config.toml
norm = "rmsnorm"
rope_base = 10000.0
qk_norm = false
init_std_up = 0.0462
optimizer = "adam_variant"
lr = 0.00141
lr_mult_o = 0.86
lr_head = 0.00809
schedule = "cos"
MLP neurons of a small language model. Each row is named by its layer, matrix (gate and up: input weights; down: output weights) and neuron, and shows model dimensions 48-143. Each number is 128 + 32 x the weight over its row's rms, rounded and kept within 0 to 255. A neuron's up and down rows have the sign that makes its largest values positive.
Before each neuron's rows, "fires on" lists the tokens most often at its 100 highest values on Wikipedia text that the model never trained on; "fires before" lists the tokens most often just after its 100 highest values on Wikipedia text that the model never trained on.

fires on: "---|---|---|---|", ")", "==", " career", " ==", " /"
fires before: "\n", "---|---|---|---|", ")"
L7.gate562 [163 117 139 108 125  76 104 132 160 151 111 155 110 144 150  87 119 112 176 127  92 107  92 106 109 125 132 171 158 122 142 158  79 133 130 127 149 128  61 140 119 103 139 147 185  92 125  88 135 104 126  89  78  91 123 142 132 103 193 158 113 143 102 113 154 119 129 137 139 122 164 135  52 135  62  92 115 180 104  90  95 147  62 160 128 141 111 131  88 152  90 228 132 145 119 120]
L7.up562 [178 151 154 164 118 129 129  91 129 139 108 115 145 144 105 136 171 115 176 113 152 136 121 169  95 125 124 201 174  93 189 136 121 136 105 169 138  69 125 147  90 148  93 145 174  94 113  80 141 111 173 117 142  60 112 146 169  72 202 118 147 162 125  92 138 113  77  93 141 119 124 184  39 193  51  72 175 149 171 149  64 134 111 120  93 134 137 143 131 178 141 177 157 135 150 148]
L7.down562 [114  93 160 175 150 195 150  55 150 146  89 141 136 178  90  90 127 104 140 166 148 161 120 115 129  77 200 126 146 153 160 123 147  92 125 152 127 128 156  85 100 166 175 202 164  79  74 142 177  86 118 152 110 109 105 125 129  96 152 187 150 134  61  35  81 104  97 101 128 147 120 126  99  83 183  83 110  97 165 125 114 104 125 165 152 140 106  72 129 122 111 161  98 152 121 168]

fires on: " |", ":", "\".", ").", ".\""
fires before: " ", "\n", " The", " In", " \""
L4.gate551 [102 142 160  76 134 134 113  93 151  72 152 158 105 209 148 174 131  92 122  85 110 137 158 142 117 137 108  71 161 115 124 146 112 105 156 141 143 106 132 116  57 145 106  69  74 131 137 154 129 138 162 104 157 120 184 139 123 108 115 134 153 113 124  80 120 101 156 119  85  92 126 135 145  91  88 185  89 106 174 129 145 156 159 114 100  95 130 132 103 136 155 178 104 181 141  77]
L4.up551 [167 148 113 143 124 104 162 161 133  84 108 181 112 108 123 126 127 105 155 103 130 190 183 132 100 143 121 124 108  86 130 148 158 114 154 111 107  82  87 174  82  94 123 171  90 159 106 152  93 149 148 151 145 156 155 124 102 130 119 108 158 105 197  60 119 127 108 134 123  94 135 126 137  54 139 138 127  48 178 104  99 135 173 140 171  96 169 175 122  92 106 208  96 144 182  75]
L4.down551 [163 180 118 134 115 146 116 107 120 120 121 169 179 130 134 149 121 126 103 173 123 147 131  94 153 124 138 161  98 136  89  94 189 143 119 119  65 102 119 101 136  89 126 167 141 127 121 135 138 122 129 157 138 146 139  84 140 195 131 142 137 169 105 169  71 178 117 125 122  48 148  72 125 126 130  58 139  77  81  94  97 185 167 152 113 169 116 187 165 123 151  67 153 108 164 139]

fires on: " =", " an", "na"
fires before: "\n", " ", " American", " f"
L4.gate81 [166 144 157 115 119 104  59 165 137 168  99 147 109  96 149 158 135 136 138 141  92 109 129 110 169 108  96 141 196 126  69 126  76  92 106 127  78 153 100 110  99 148  93 139 201  94 116  67  54  43 126 169  87 154 127 157 126  99 110  94 136 109 160 129 133 172 101 126  68 131 147 175  66 111 101 149 153 185 121  64 161 124 151 129  80 132 100 119 100  97 175 185 105 145  91 145]
L4.up81 [126 104  92 127 118  94 198 117 174  82 139  64 101 143  93 146  83 147 197  91 137 138 157 153  60 138 164  98 150 176 143  96 108 209 140 146 172  95 149 119 157 120 158 108 137 134 162 124 115 133  97  88 181 138 133 114  75 104 180 154 140 113 101 102 130 175 128 112 141  96 136 138 112 153 124 114 140  86 113 127 101 130 124  98 145 108 102 149  99 134 113  85 128 154 122 158]
L4.down81 [161 112 101 114 112 116 146  62 162 134  95  77 130 104  81 179 132  52 142 129 123 131 111 143 109  71 117 126 164  69 145 145 104  88 118 131 102 130 116 111  94 179 105  92 177  94 160 150 135 140 168 190 122 128 137 151 158 169 143 126  92 151 105  63 130 133 148 109 150 104 162 102 108 141  62 122 173 150 124  94  95 169  67  86 133 120 145  55 104 154 101 127 112 119 131 133]

fires on: " =", "[", ")", "2", "1", " +"
fires before: "\n", ")", " ", " f", " ="
L5.gate519 [125 146 114 131 135 168 108 147 175  80 103 150  98 182  65 119 137 130 131 102 183 133 199 119 159 121 133 169 180  96 112 135  92 176 124  97 146 156 123 100  82 105  96 115 161 115 100 146 101 153 138 139 125  90 147 169 106 125 124  85 121 167 140  84 105  83 107 126  88 154  89 173 114 122 101 112 119  94 165 106 139  95 209 129 107 122 153 136 112 148 183 142 106  74 127 137]
L5.up519 [151  89 134 136 128 115 147  80 134 143 146 153 182 124 123 164 116  85 146 117 119 109 151 135 137 162  79 132 106 121 155 100 146 174 130 137 193  90  96 120 136 127  98  72 143 151 104 150 120  99 169 112 139 157 120 141 114 117 124 142  77 203 122  94 100  90  96  88 135 112 120 123 123  83 104 176 133 166 148 152 142 112  86 148 163  96 141  91 125 162 133  79  84 167 122 125]
L5.down519 [133 110  98  55  76 160   5 150 109 112 112  69 108 120  95 181 177  87  84  97 108 159 123 122  82 112 144 110 128 103  34 153 120  98 150  81 129 136  99  92 114 125 130 114 157  87 140 112 162 157  80  57 126 114  80 120 106 142 124 121 128 100 159 140 120 159 125 141 110 135 127  71 129 128 140 100 175 166 118 123 129 125 120 141 119 119 140 105 100 122  83 107 127 136 112 140]

fires on: "==", "==="
fires before: "\n"
L3.gate123 [137 125 122 125  90 110 105 103 127 137 115 158 150 134  94 101 113 124 108 105  81 100 184 129 166 109  66 142 124 138 133 130  88 124  99 108 125 106 101 182 103 164 151 149 172 170 102 134 146 189 174 120 149 110 134 101 136 164 167 167  86 116 129 150 112 165 214  94 148 103 115 129 130 122 109 152 122 111 156 108 141 151 174 127  82 143 134 118 120 116 125 151 141 172 161 124]
L3.up123 [148 181 159 152 143  79  74  78 142 134 140 109 109 133  94  83 167 148  90 156 130  98 138 144 144 102 118 164 121 117 123 122 117  87 159 103 117  99 163 130 132 112 174 189  86 167 111 122  99 186 117 134 157 160  59 109 149 145 179 106 136 100 145 139  90 142  72 110 143 137 226  86 135  88 145 101  96  36 121 139 106 112 118 122 136 177 124 133  97 160 154 150 146 154 122 137]
L3.down123 [147 175 135 111 138 130 141 119  78 134 119 101 102 180 172 102 128  63  95  82  87 147  65 129 140  98 171 106 144 108 185 135 178 162 116 138 179 170  69 157 132 147  87 114 140 138 133 141 155 113 143 159  84  95 200 147 122  85 162 154  79 115 126 170 157 167 137 105 156 141 103 102  55 136 143 129 129 182 135 113 124 121  93 117 125 135 104  92 150 143 118 142 104 193  95 108]

fires on: "0", ".", "9", ":"
fires before: "0", "1", "2", "S"
L5.gate421 [171 174 145  76 142 168 103  82 105 137 150 105 165 141 146 128 170 162  70 115 108 160 158 167 115 122 120 104 102 144 193 145 122 132  97  79 101  64  84 166 111 131  64 189 171 106 114 158 130 137 117 104  98  63 112  86 137  84  85 105 152  98 126 191 159 121 166  79  20  97 122 131 126 120 105 102 102 118  86 143 164 107 137 141 128 147 154 160 136 102 133 147 165 142 145 128]
L5.up421 [171 128 132 164 106 137 180  94 138 154 110  80 106 169 108 165 153  73 128  85 127 141 148 106 165  99 122 131 174  96 184 169 159  60 118 160 113 101 146 100 144 128  69 133 131 167 137  88 141 105 118  65  93  98 126 145 183 130 100  54 123 137 119 134 103  99 152 132 100 126 132 120  94 107 143 171 134 121 146  67 167 124 133 162 151 113 176 136 135 115 126 160 145 104 101  81]
L5.down421 [134 177  73 133 160 133  93  93 151 132 165 138  94 155 152  84 150 116 117 101 123 173 114 144 135  28 157 100 106 134 119 192  79 135 136 124 116  86  57 207  99 108 175 136 136 127 142 110  89  79 157 160 113 133 122  90 189 129 131 125 146 107 121 114 115 151 141  84 100 124  71  86 105  96 130  86 103 130 122 127 116 151 130 137 189 120 146 136  79 101 116 127 136 130 155  28]

fires on: ")", "\""
fires before: " |", "\n"
L5.gate524 [ 96 121 155 130 156 101  86 132 128 102 131 127  63 224 117  89  82 151  96 145  96 117 168 109 138 102 141 218 251 144 146  90 124 126  83 148 116 150 142 124 117 144 148 153 158 122 162 152  77 171 158 128 177 162 151 145 144  47 138 111 156 164 119  94  90 132  79  51  86 195 143 150 105  83 125  66 117  94 133  95  80 129 137 129 132 166 212 127 113 120  97 109 162 155  78 150]
L5.up524 [199 157 174 128 105  92 123 133  86  67 143 139 112 154 100  91  77 203 112  94 169 120  88 177 165  95 136 108 159  93 123 182 116 143 153 130 181 146 105 112 182 102 160 139 212 163  75 113  89 103 167 128 134 172 151 143  97 114 182 131  76  97 100 161 139  83 149 139 137  82 173  77 113 118 124 104 100 141 131 113 173 105 187  94 116 175 106 120 121 136  61 151  60 154  89 116]
L5.down524 [116 107  84 138 191 181 130  97 104 216 170 142 102 158 119 154 149 126 150 142 148 172 175 167 135 138 111  98  95 106 156 110 121 185  79 213 144 113 160 183 153 129 116 136 120 117 112 131  85 117 133 121 161 151 122 139 126 139 163  94 108 143  70 182 160 160 113 113 159 159 153  98  89 138 164 124 113 137 153 118 148 104  69 101 109 119 105  96  52 175 156 130  67  91 139  74]

fires on: "2", "/", "9", "1", "."
fires before: "5", "6", "4", "2", "3", "s"
L7.gate222 [106 163 183 123 108 132 135  84 142 102 113  92 116  70 120 112 180 178 156  71 135  93 136 131 152 103 176 148 163 150 147 179 121 136 136 129  48 148  92  87 107 155  77 141 139 118 111  80 178 121 158 160 130 149 119 120 120 107 151 123 102  64 142 167 155 125 143 180 122 113 118 144 160 136 105 133  51 104 171 137  55 147  92 124 144 118 142  87  93 152 158 179 101 132 136 105]
L7.up222 [145  73  84 100 146  79  94 124 172 101  80 104  85 134 110 115 103 168 137  92 104 101 155 111 145 113 158  55 111 121 167 116 166 109 112 130 118 110 114 108 162 112 132 122 134 141 129  80 104  93 146 126  16 123 169 151 106  74 103 144 189 101 143 158 103  53 113 130 127 134 141 160 120 105 182 134  70 155 158 123  87 174 132  46 130 157 132 120 141 137 184 101 116  97  84 101]
L7.down222 [143 169  69 108 142  79 135  73 124 112  99 134 142  66  88 140  99 164 177 117 150  91 128 134 136 115  99 107 106 183 123 138 136 135 163 127  94 158 107 139 113 147 134 176 175 129 104 114 122 137 173 165  74 127 131  83 106 117 128 212 134  85 182  70 143  96 120 110 137 114  98 112 161 108  25 116 161 160 146 114 142 122 125 124 172  89 164 147  95 116 179 184  86 151 151 139]

fires on: " "
fires before: "1", "2"
L3.gate135 [137 151 131 110  83 115 109  69 228  94 116 116 117 135 151 149 195  86  73 150 109 150 109 120 148 106 158 140 108 159  34 142 121  76 177 128 105  78 100 175 137  91 130 132 199 151  69 123 106 112 153 138 180  94 109 127 123  90 111 120 123 153 130 172 139 223 113  94  73 169 148 175 120  73 109 113 131 121 137 118 125 137 140 155 109 120 134 129 152  93  92 199  86 119 102 138]
L3.up135 [134 129 103 142 101 167  85 131 131 115 150 146 152 163 127  69 139 129 126 197 102 118 110 158  86 128  96 106 159 130  80 169 108 143 164 170 140 165 104 137 116 123 153 203 125 124 114  72 130 153 150 156 140 114 148 168 136 125 131 106 166 113 110 101 135 157 126 111 108 101 101 128 190 181 114 161  99  84 135 172 190  99 124  66 139 139 123 124  84 147 186 169 175 146 137 122]
L3.down135 [110 101 121  76 103 100 143  69 186  91 111 107 119 120 147  93 174 106 126 132 195 143  91 135 205  99 180  92 169 142  67 151 130 154 128 151 101 112  91 147 137  95 159  91 186 152 168 147 101 132 102 150 135 160 106 209 106 176 141 132 104  98 125 127 152 138  61 114 121 125 133 109 100 133 151  92  68 112 127  97 108  71 101 117  93 157 109 123 133  95 131 156 141 142 127 165]

fires on: "2"
fires before: "0"
L7.gate296 [125  87 135 102 141 160 134 101 107 140 173 154 155 141 133  98 119 141 164  84  74 170 156 158 144 106 165 104 122  80 177 159  83 120 144 146 155 190 101 105 177 122 130 133 130 126 161 173 134 134  97 143  87  66 132 112  97 106 177 115  52 139 117  84  96 131 118 131 142 109  94 154 113 158 122 184 100  64 180 143 149 142  91 126 101 146 159  71 177 154 103 162 143 137 117  97]
L7.up296 [151 171  70 142  68 134 137 120 130 129 117 239 114 114 178 150 109 141 171 102 126 120 151 182 111  96 130 158 197 123 159  79 113 157 157 108 149 110 107 120 178 203 126 153 198 116 101 170 121 137 171 158 174  94 156 127 164 100 108 149  73 124 198 127  84 154 167 121 149  64 181 107 116 160  98 165 140 137 142 110  68 113 105 118 123 127 116  93 103 117  74  73  90 153 115 113]
L7.down296 [164 111 158  92 116 125 161  91 113 151  99  92 166 171 135 135 144 143 167 131 142  76 127 158  73  78 145 150 147 109 145 108 126  90 119 160 188 172 130 166 158 166 110 158 106 166  84 136 134 118 133  72  85 145 157  79  93 107 165  97 104 109 120  54 113 138 100  88 171 124 130 110 151 140  73 136 133 140 127 165 173 137 125 186 166 121 145 116 125 100 161 133 215 189 141 118]

fires on: " =", "y", "===", "==", " HUN", "E"
fires before: "\n", " |"
L7.gate154 [144  90 131  96 123  92 136 108 139 122  69 116 129 107 124  39 159  93 136 105  91  95 152 126 171 120 134 116 150 129 113 131 159 120 119 135 144 128 128 131 114 161 157 123 170 114 141 132 125  93 132 104 156 126 141 123 149 105 125 152 102 139 137 131 112 102  85 159 164 205 112 183 155  76  62 154 107 126 157  59 178 160 174  79 102 144 114  85 139 108 137 111 119 121 125  96]
L7.up154 [163  83 112 175  94  92 118 130 142 136 155 117 111 135 117 123  77 106 138 179 116  81 183 172 114  90  86 172 151 105 101  98 130 125 160 112  99 122 112 134 132 130 150 123 232  84 147  97 159  97 120 208 135  64 121 131 119 104 158  84 176 126 160 109 146 119 113 108  78 160  96 165 166 149 141 120 139 158 114 154 160 155 161 159 113  95 107 122 118 175 102 151 148 141  87 166]
L7.down154 [ 90 120 150 152 114  99 132 178 134 122 174  95 167 153  94 176 105 157 126 111 179 130 139  59 184 178 107  90 115 137  86 116 123 132 150 133  72 151 114  92 132 146  78 121 166 162  76 111  73 177 139 141 157 162 164 133 156 103 158 160  98 145 114  99 136  94 155  92 120 127 132 150 114 161 170 127 123 124 137 141 114 172 126 139  91 128 169 115  87 100 187 146 109 199  98 170]

fires on: " ", "NZ", " number"
fires before: "1", "2", "AF", "L", "3", " of"
L3.gate514 [121 141 142 115 139  66 106 123 132 117 108 147 153 106 149  91 147 145  88 105 113 107 130 104 123  92 106 132 153  76 123  98 120 138 130 174  80 136 145 139 165 152  86 130 194 105 151  86 125 102 114 157 129 131 178 172 132  97  33 108 137  65 124 129 177 185 126 113 142 152 128 174  89 111 125 134 145 166  82  51 108 150  86 188 113 151 130 157  78 106  98  83 102 152 111 187]
L3.up514 [205 105  98 156  85 163 130 109 133 177 120 149 156 153 177 112 159 133 135  89 116 117 124  84 115  93 115  63 121  91  98 163 126 113 133 147  95 154 191 163 124 145 115  60 149 109 101 123 148  71 114 159  97 120 152  97 195 103  93 104 134  95 140 136 138 172 111  86 116 154  51  96 113  85 143 109 157 132 161 181 161 106 126 151 153 138 107 102  86 141 132  59  62 113  81 107]
L3.down514 [122 166  64 112 161 112 138 113  95 136  90 136 153  55 199 127 147 111 165 159 126 138 170 131 173 136 149 189 147  71  76 134 207 165 120 119  86 122  80 120 159 127 141 149 142 112 125 108 149 128 109 154 104 190 136 150 107 158  71  89 203  72  75 101 102  80 130  89 113 130  70  93 119 136 162 133 126 100  44  90  65 100  86 131 122 156 179 109 118 141 100 120 129 134  94 155]

fires on: ";", " |", "r", "per", "ke"
fires before: " "
L4.gate304 [123 131 131 196 184  96  77 125  86  76 128  89 127 195 149 104 160 140 186  83  95 124 133 146 134 157 150  67  70 150  46  85 103 126 145 131 176 156 151 137 123  97 147  67 127  90 126 201 133  74  90 121 130 116 118 113 126 148 112 126  85 110  91 134 102  77 104 140 102 181  81 185 122 138 107 123 113 145 125 105 102 158 146  91  82 122 100 103 123  66 127 143 133 143  65  95]
L4.up304 [173 101 133 177 191 172 123  83  93  77 126 105 118 141 103  86 195 131 164  79 181 176 124 159 106 103 172 104 143 155 110  70  91  84  88 113 170 117 111 178 158 114 157  82 150 101 157 103 165 134  79 176 112  49 103  89 169 156 104 131  99 143  89 143 100  81  98 175 126 133  97 129 158 172  89  57 152 183 170 104 103 168 131 107  94 142 105 171 176  92 121 114 143  97  87 153]
L4.down304 [128  90  63 151  75 127  90 173 133  81 171 109 102 103 163 110 144 139 122 103 162 117 132 149  97  82 164 174 141 169  86 139 143  80  46 118  92 162 116 115  99 150  81 106 158 138 115 108 153 123 147 157 124 102 147 128 158 112  70 127 166 118 114 124 178  59 118  75 160 143 107 101  85 135 208 129 198 165  73 101 164 127 158 102 152 111 151  88 154  92  60 105 155 119  89 104]

fires on: " ==", "\n"
fires before: "\n", "-", "="
L3.gate322 [150 119 158 101  68 115 120 128 100 170  75 142  91 152  96 101 156 143 157 135 145 119 153 159 123 103 148 125 135 164 167 113 114 101  75 160 146 179 140 129 140 158 102 136 184 131  83  96 117  61 110 163 108  88 115 132 130 100  95 107 117 144 112  95  60 177 110 139  58 162 130 158  70 115  31  93 158 137  93 127 146 141 138 168  97 134  76 110  92  91 145 128 129 106 139 116]
L3.up322 [103  83 108  77 130 154 156 126 157 144 126 143 145 114 155 133 106 152 139 150  46 125 106 140 151 138 177 165 149  74 173 122  77 131 178 164 156  70 141  91 134 132 116  94 173 109 133 141 123 134  97 106  73 115  97 153 134  82 168 167 123 118  85 134 129 128 171 160 148 134 111 118 140 124 145  94 109 164  91 139 112 103  97 129 130 158 124  84 119 129 148 151 140 133 108  96]
L3.down322 [141  97 161  83 123 163 155  94  74 148 149 169 175 120 157 125 137 112 169  90 135 130  79 128 117 191 169 123 150 138 189 102 109 124 127 134 147 127 147 207  83  74 116  65 178  96 127  94 108  94 133 120 140 104 166 110 158  97 124 227 174 125 156  96 113 149 132 162 132 158 142 127 160 149 111 174 100 183 114  94 103  62 121 164 156 163 127 108 115 143 147 162 179 122 146 114]